config = dict(
    d_mlp=768,
    norm_place='pre',
    positions='learned',
    init_std_up=0.0356,
    lr_mult_qkv=0.4,
    grad_clip=2.0,
)
MLP neurons of a small language model. Each row is named by its layer, matrix (up: input weights) and neuron, and shows model dimensions 48-143. Each number is 128 + 32 x the weight over its row's rms, rounded and kept within 0 to 255. Numbers have three digits each.
After each neuron's rows, "fires on" lists the tokens most often at its 100 highest values on Wikipedia text that the model never trained on.

L2.up43:147131086150148099164165148088132129136167068096150114168071097177098133118164029129157090098178101111147189074159115151158084124054156128196169136147115169066127097116094105087123119097126145164155139108107149065137161120180117204168069161137183127150140128148193169144147086119169069046
fires on: "\n", "f", "z", "F"

L8.up98:141134178125135101146102162205120048120192088089124118097125113155119093129121156128106100092110089135079197116163098098117066116140153111136158118113069123149078083141097098176113134180091116150121114196133148150106147077118123073166126144132147132143091123111103154152169087135135086064
fires on: "or", "en", "our", "e"

L8.up629:094154135091068141169165146142054146187146131181144135104113129128150130141140150114133131122140093176098154169123124054128169145158050131137109175128118096126128114113143163108112147165108067115124130147126168155132105132140114124108105132105139109129141164126125180155075049108118190144
fires on: " w", " c", " J", "on", "ri", " a"

L7.up464:103121148134136115091123136101094143121083212156107141124130171149103143152101128216117100206141129110099118077113092136069197148088123057117156162134110128081122115032114119114142160114132135109183079117124068124109178118176191072128114066137127121092170153129209115133149129133141141120
fires on: "t", "c", "ot", "ac", "st"

L3.up327:100191137137092160071094106139120163112144093127167083203117131133056150170113127110147197143168141171134154096136070118167108100108091139129078140148075149154141108170104084102136087077188131072136165162155130135125138103100155134108137109079182105161093165100082125134137130123156069149
fires on: " l", "ch", " L", " wh", "L", " h"

L2.up623:123089146146097142201151164127118149119114132102126106143098149176131157141135123108196112179090097108099079150099151083143165107116131184123170160142103092110156120119081120104145058152135184071137118127139146027130177170124189139151118094149189116169036143063065114099113107140143138118
fires on: " |", "-", "/", ")", " "

L3.up227:166145109091154166184157157094060121128145097113140119086107124163094125078085181085142122119092085110142163137142130111116083167108154134108083149125150078113116095124106101064152165117109156085120107150148120123100158129134081141168133168142135172062134136138141130106105144193138069167
fires on: "ect", " g", " G", "pp", "ust", "G"

L3.up142:097099123188158145182146124138121129134138125161152113182108054131084143143118125139154119120175072113076134126118150088132140071096135097113158118225072092140075101144097108126086146074114190085138166139151093122076070169155135079134064149133098171139152095120082100178053034174149060142
fires on: " |", " ", "N", "\n", "-", "ly"

L8.up202:113139220107148062127098087113123144169121110156092154106102116152171118159128126082098103130102122211131182174135149144103162120139126129081121099151139142126154167128188145127170162170177133124088081146102132099123123120167106119073092112085173115153168134202094130081140125098137130084
fires on: "y", "ar", "u", "d", "a", "al"

L8.up388:132087124057116148157181155064052097171144167127133167132122115136089145138111073152071165184074107078087173165187154135146097160124160111126108134122093062124146143134137100102163146107078138059141137160111115120096144150149070127102167053101156145125105175177127133109171104140140113123
fires on: " g", " G", "ic"

L3.up532:105120137119136098142092121145126091161141136164144141206067154163152124120138112126173122125128171033123135118180171143148171092134144122052132107116081130140178149164123150159137094147190112126174115144135093122106094152110122120153139170081067175110151113203139079133185070144074102166
fires on: "ri", "ra", "le", "re"

L8.up226:145124196111092090139122127073119155142113147139064138171204130153158105124119095087142148244127132152102086106107103103081150125142120143221158130202143096138132112140104079104142134171046173086098048128130119070087166108140131127099136097149144148218134136135110109153097100114116151151
fires on: "ed", "|", "D", "up", "od", " D"

L3.up546:136159122095174100102147129142151150081217127127064077160118202177121156136155091095155114098166152074109113141166115099121142121095095165157121135126126142154159198115105148080081156065097131108158192139115141127064107114153171106110183120126157112114126145119158098174152128112148110161
fires on: " Mar", "ell", "ou", "ary", "ar", "ch"

L3.up460:136104062192123116163194127101138130146106182164151096148104162168045080082121176132131122086166116121127130179166170059130069121116145112150153169176100120118082155130148094113184146094196095084112115136150116122107162150101124110064146113079103161150114138159101130150074120107130138197
fires on: "st", "ust", "r", "-", "ist", " "

L3.up325:116117156143144144115149158127151142147155166139134074123170089136103091141125078107129143090142168113143073120131182099165115111092168171138118060143104083085096144118114088113060120127157099142141099142156164121151170141084062170097094151156139112172123122190087132117115159132142165115
fires on: "ro", "ff", " pro"

L2.up750:148154091145120151088113119131098105121140099181185083140141132094076151128133193161140175170158118109127118121153117104138059109118143142114139183126089118179126158117167161171156089111086138151121111122099138159068154146116070123164128167082130077077077126127062179080139185162101101158
fires on: "s", "ou", "igh", "ec"

L7.up394:064080103132163190115110089115135115123153092132135150218098139136171078125097089116153112151189146140186097164124094128144151174150137136139167192088150177135145187154131048094159166160191144104066125141100100135153165122157097094183120112167126110138191096132113098099142101134169161176
fires on: "ed", "al", "w", "s", "d"

L3.up343:125112059095152102187192098068094175169153131101119118148167135073153142082147139124136163128072132132138112154112095106113150076124140075111119111130151162092167104138128126148088077069116100086086134135136174171135182160131123180120124097108114148126158133116169162127085112195174184149
fires on: " c"

L3.up494:111063142104123138086119156138126106155125133113126123130109107059165113148160126113133112170159157167134106210087089108102166206143172130067077109119183061069172167088075113047090115126151116065124072120155128113181129146162096091116154108169129176168147098126121130166141092141175122107
fires on: "n", "al", "ro", "w", "-"

L8.up342:142150170152112169129138119129157139127086123115139116099134116200111105165036144086131090138107101156130136183155050098091159158100127092156139122112144156072116090103132081106167133098035172103190106163134097114154134092116167154151090106193146193077152162131132148087086124150166118092
fires on: "t", "ot", "ent", "ant", "n"

L2.up92:157103142124123167088114115149120126097118182140130170158130174076158139070109057128145110161182086158073142196124101123184049136143175132092097060150104101100121164088126172126062089136091157132115122111118145161165135121145106134180113190146203149119127166123089085077114172090184155101
fires on: "\n\n", "\n", "=", ";", ".\n\n", "/"

L8.up193:072161124185140108101180128182076096116139133164112096088117169137067162230082113155120077095128123157144139059181103142103102133133135157118099078129147098128083103096050129101112101119132133125154152150171160166157137114123144106202172081156131089105096172092093178099167054157114136142
fires on: "e", "y", "our", "ac", "h", " "

L2.up265:106165111124136109116141198085101189132142129087196137077123085090109157177129143179123098136114122154099207116135191085091121164144144146113133129161111050116109099124154117129139140122167124132132132164134073127146059127133194138168160130121150139181073113099076084208105086146168112156
fires on: "ation", " |", " ", "om", "ce", " G"

L2.up389:119111105142180088164105153157125105112106137114117133150112133094151125124138098133180125184148113049185192127091144105131088119142144127134139175138088132070162136132089075137096158098189107120100111150150171113122129119158164094104121112075116183139125090079200062147161069101158095137
fires on: "=", ",", ":", " and"

L2.up329:134089080083121138130128194107131108123076169125089140148132091176106092184077113126118083150109212171163113108102142121135142096061118124147170105157122116085132113093144089150094118182100142146111060116142157135176112129033116086110131225125147062067126163180127120128119141131065194066
fires on: "t", "f", "g", "if", "p", "ff"

L3.up648:124108164140108127131108147138139162143105120165133117147111116114134108168147131184107126162187102156160120138146137118156073165069175111077098129130123184104170141132095073139169110131101145108149156148131175100147107182128149135155105128173077101060139176093112104106170109137140168123
fires on: ":", "um", "ion", "he", "it", " |"

L7.up750:134094091139080118130116149153114162169135087118123104181135097149112127140136122129152149100115151164119147167099114130101043123084118114127052153180080136070164073164142166139084090040141091096091149160148107195112175164076162113162138057138149175119159114123100152168109092142159152152
fires on: " c", " ch", "all", "20", " g", "19"

L8.up327:117108172082122110098099110146094147164076120138110144132112117189178169125089122081108152122163157168104160113146169093156134141124099095136144170157122099131101147145142131175099096150089098112105144124111154142147076077077121087129138145123094073089114086119195106096110096160135196132
fires on: " a", "st", "at", "on", "u", "er"

L3.up194:116158109095096091108155116124147180131109108166115142096097052140155193157092188083078093147072165111141105101097117173103077127090186101079125101077078131116143163159097160127185128142115140125110133099114149135139130189181134170193123098100180121101100081151098127121086102146178104094
fires on: "as", "ag", "l", "k", "og"

L2.up410:116130105136116110182123120141134199176159049146142158118080148129155104129137135102199088196118101105126106111163150138118112110096128173131115119139122131162176172172095129060164067095156109144126113147113136100176138141102137113093106152147166103166043129106143118116103101117176088075
fires on: " ", "-"

L8.up699:150156097101097120072104163127148130107110109122133063115124101155146119148087156091200074094100144128134131108107075078134146170026122143124195103111138102138162104139098070131152166132151150144122147153096191110163133151133180107168093137128104109101112122131146160183146076181138106143
fires on: "-", "9", "20", "\n", "g", "as"

L7.up329:119144095164135090142107131095138050114212155144105112125110103109115142122122150120109129179130139138135137149150168142129129084074091125204133204108128097145101106087157140141129134144138121178134140132109135087108130050137075147109148137054186141083118067107133219097101097145148115162
fires on: "ou", "s", "),", "b", "so", "i"

L2.up147:170115110101131077097156113133119180131103162120143067125153196147123109130094089160070131077180125133104073118175118156180089144049134157133158102142153136154120171110102074120121107108127135126100145152187090071100146128154116134104185150119138183104189193171187063136113168133181047090
fires on: "'", "ary", " Mar", " F", "==="

L2.up384:151104100092128105120130157127109125120105099088156150081107154092161136101114186167161125192128060111182114150119131126093048145139128109073070156092085131151176177124129058138158116093180066155171135090143113096145131152137140135137080135131145187106107174114159137098145108098152081126
fires on: " and", ",", "ions", " wh", "s", "ue"

L2.up31:140100064138182097144072137102155148114122142093152102123149158133155149169109096131156080190122093184133133108145125130074090136177154135119142116137141121121158145109038131163117067092125165156183121139162127136114161189114110117100112103112150172135068150139125159154136057121122133148
fires on: ",", "ue", "age", "ion", "e", "k"

L2.up474:070144172114131175166177112126085118188084078147102136153133217199148106157116008098090093151110160090108096120098121111175158114140136107111158114094116144100126072135044115129106109176086181085122140131140097106094176165098209140160188140161161145157153164122087090099123104176162115142
fires on: " |", "-", "ed", "6"

L2.up455:117114119147105106137119085158101159107122088142165157176138196112132107081167063134141090147111164132129121126121113061118095140116110121131124049142109100081071178066155151161095052183109145140100145125144099068136096142158144108197102122161152158164169090083196086102151121195123158179
fires on: "\n\n", " |\n", "0", " |", "\n", "="

L2.up340:105145066149146149125152085178129137131118124088096125115171092081153103105186165140105137120154137086091145151138139090054147136108088152127143130130155087138119151106111153139036135090088135180135134114144120057105105097151141105077105185158150155201174110156117091070167107130076107126
fires on: "ed", "et", "ol", "ing", "ro", "ame"

L2.up666:132110118092167147081098142085114117140098111128168109199128156097184123124173171146157150185116113117205147172135052129117091211156129132120114121128156166122156156135141189124090055078074142193130121134108136142173151165119080158112097155188083158075044116101159155146201120119093121120
fires on: "e", "ack", "(", "ion", "el", "b"

L7.up292:170118099098052133064112104143159119137137110135068120129131067126122179175090148080177144161079147161104136140102094170159155095092148107119165113125173118163094090203133137108147120118032140152165094128108123134184149146122120140146106132140168174083148111151181182168149116153120132118
fires on: ",", "as", " as"

L3.up204:117122100069117186098135047146113127134111128143151109138105091112085218159118176162129124155136143097144147115129089172118127161091117141065120104164129176119137119112149081139148148134106163131222121107131117132116097111127116080092103181181134142069162153095131129143134157115087175104
fires on: "h", "ions", ":", "t", "ion", " of"

L2.up419:130098092133111170183179138106114147128165167144143162132079117159139150160078149168147091149172171141054115162162123114117130117138147113137165117140087091131110109196178084076096132143115134152178109124147089155103095155136164149119119101105159155135165162090058096124133111104131189135
fires on: " |", " to", " G", " he", "all", " "

L2.up383:133152089111097088159141110157157108141108116134182115146068071131092121168146148153137151158083123123204125163144093111165113101141129130121089107126129141136097092108120072092023132170161106054130132151067195114081112170110157156096136132166107167174202115102088132084159088183150120119
fires on: "on", ":", "am"

L8.up513:126168127103080094160107096148164132136154117110101115171124161142083143176162151082147115144076071118143168070149070151160163151068139086059154156124103179107069126121098027072107138118074117087103104161154101128179114148103127153138095141089142142128178102124187165127114171158169075118
fires on: ",", "b", " J", "ing", "ary", "an"

L7.up460:124134181122109072114125127122080156083134131103130141135131131130144110171118122153087173137135144188110140114161132111088132082099110094194165107157084184130151205121157146108163134128157093132129088187156170064066159130121089104095130136145171150138156094085107135139093110135131152080
fires on: "al", "|", "ar"

L3.up167:112138086105090152107115127117083148069126149097120164091137095113136174144121166113126115086133103136122132125105103162167132047138114151115161104170103166153187150103110126102126107155068173166128130179095119095071188103087100121125127087164152156112144092136098064142074060121201149120
fires on: "t", "ge", "ast", "op", "_"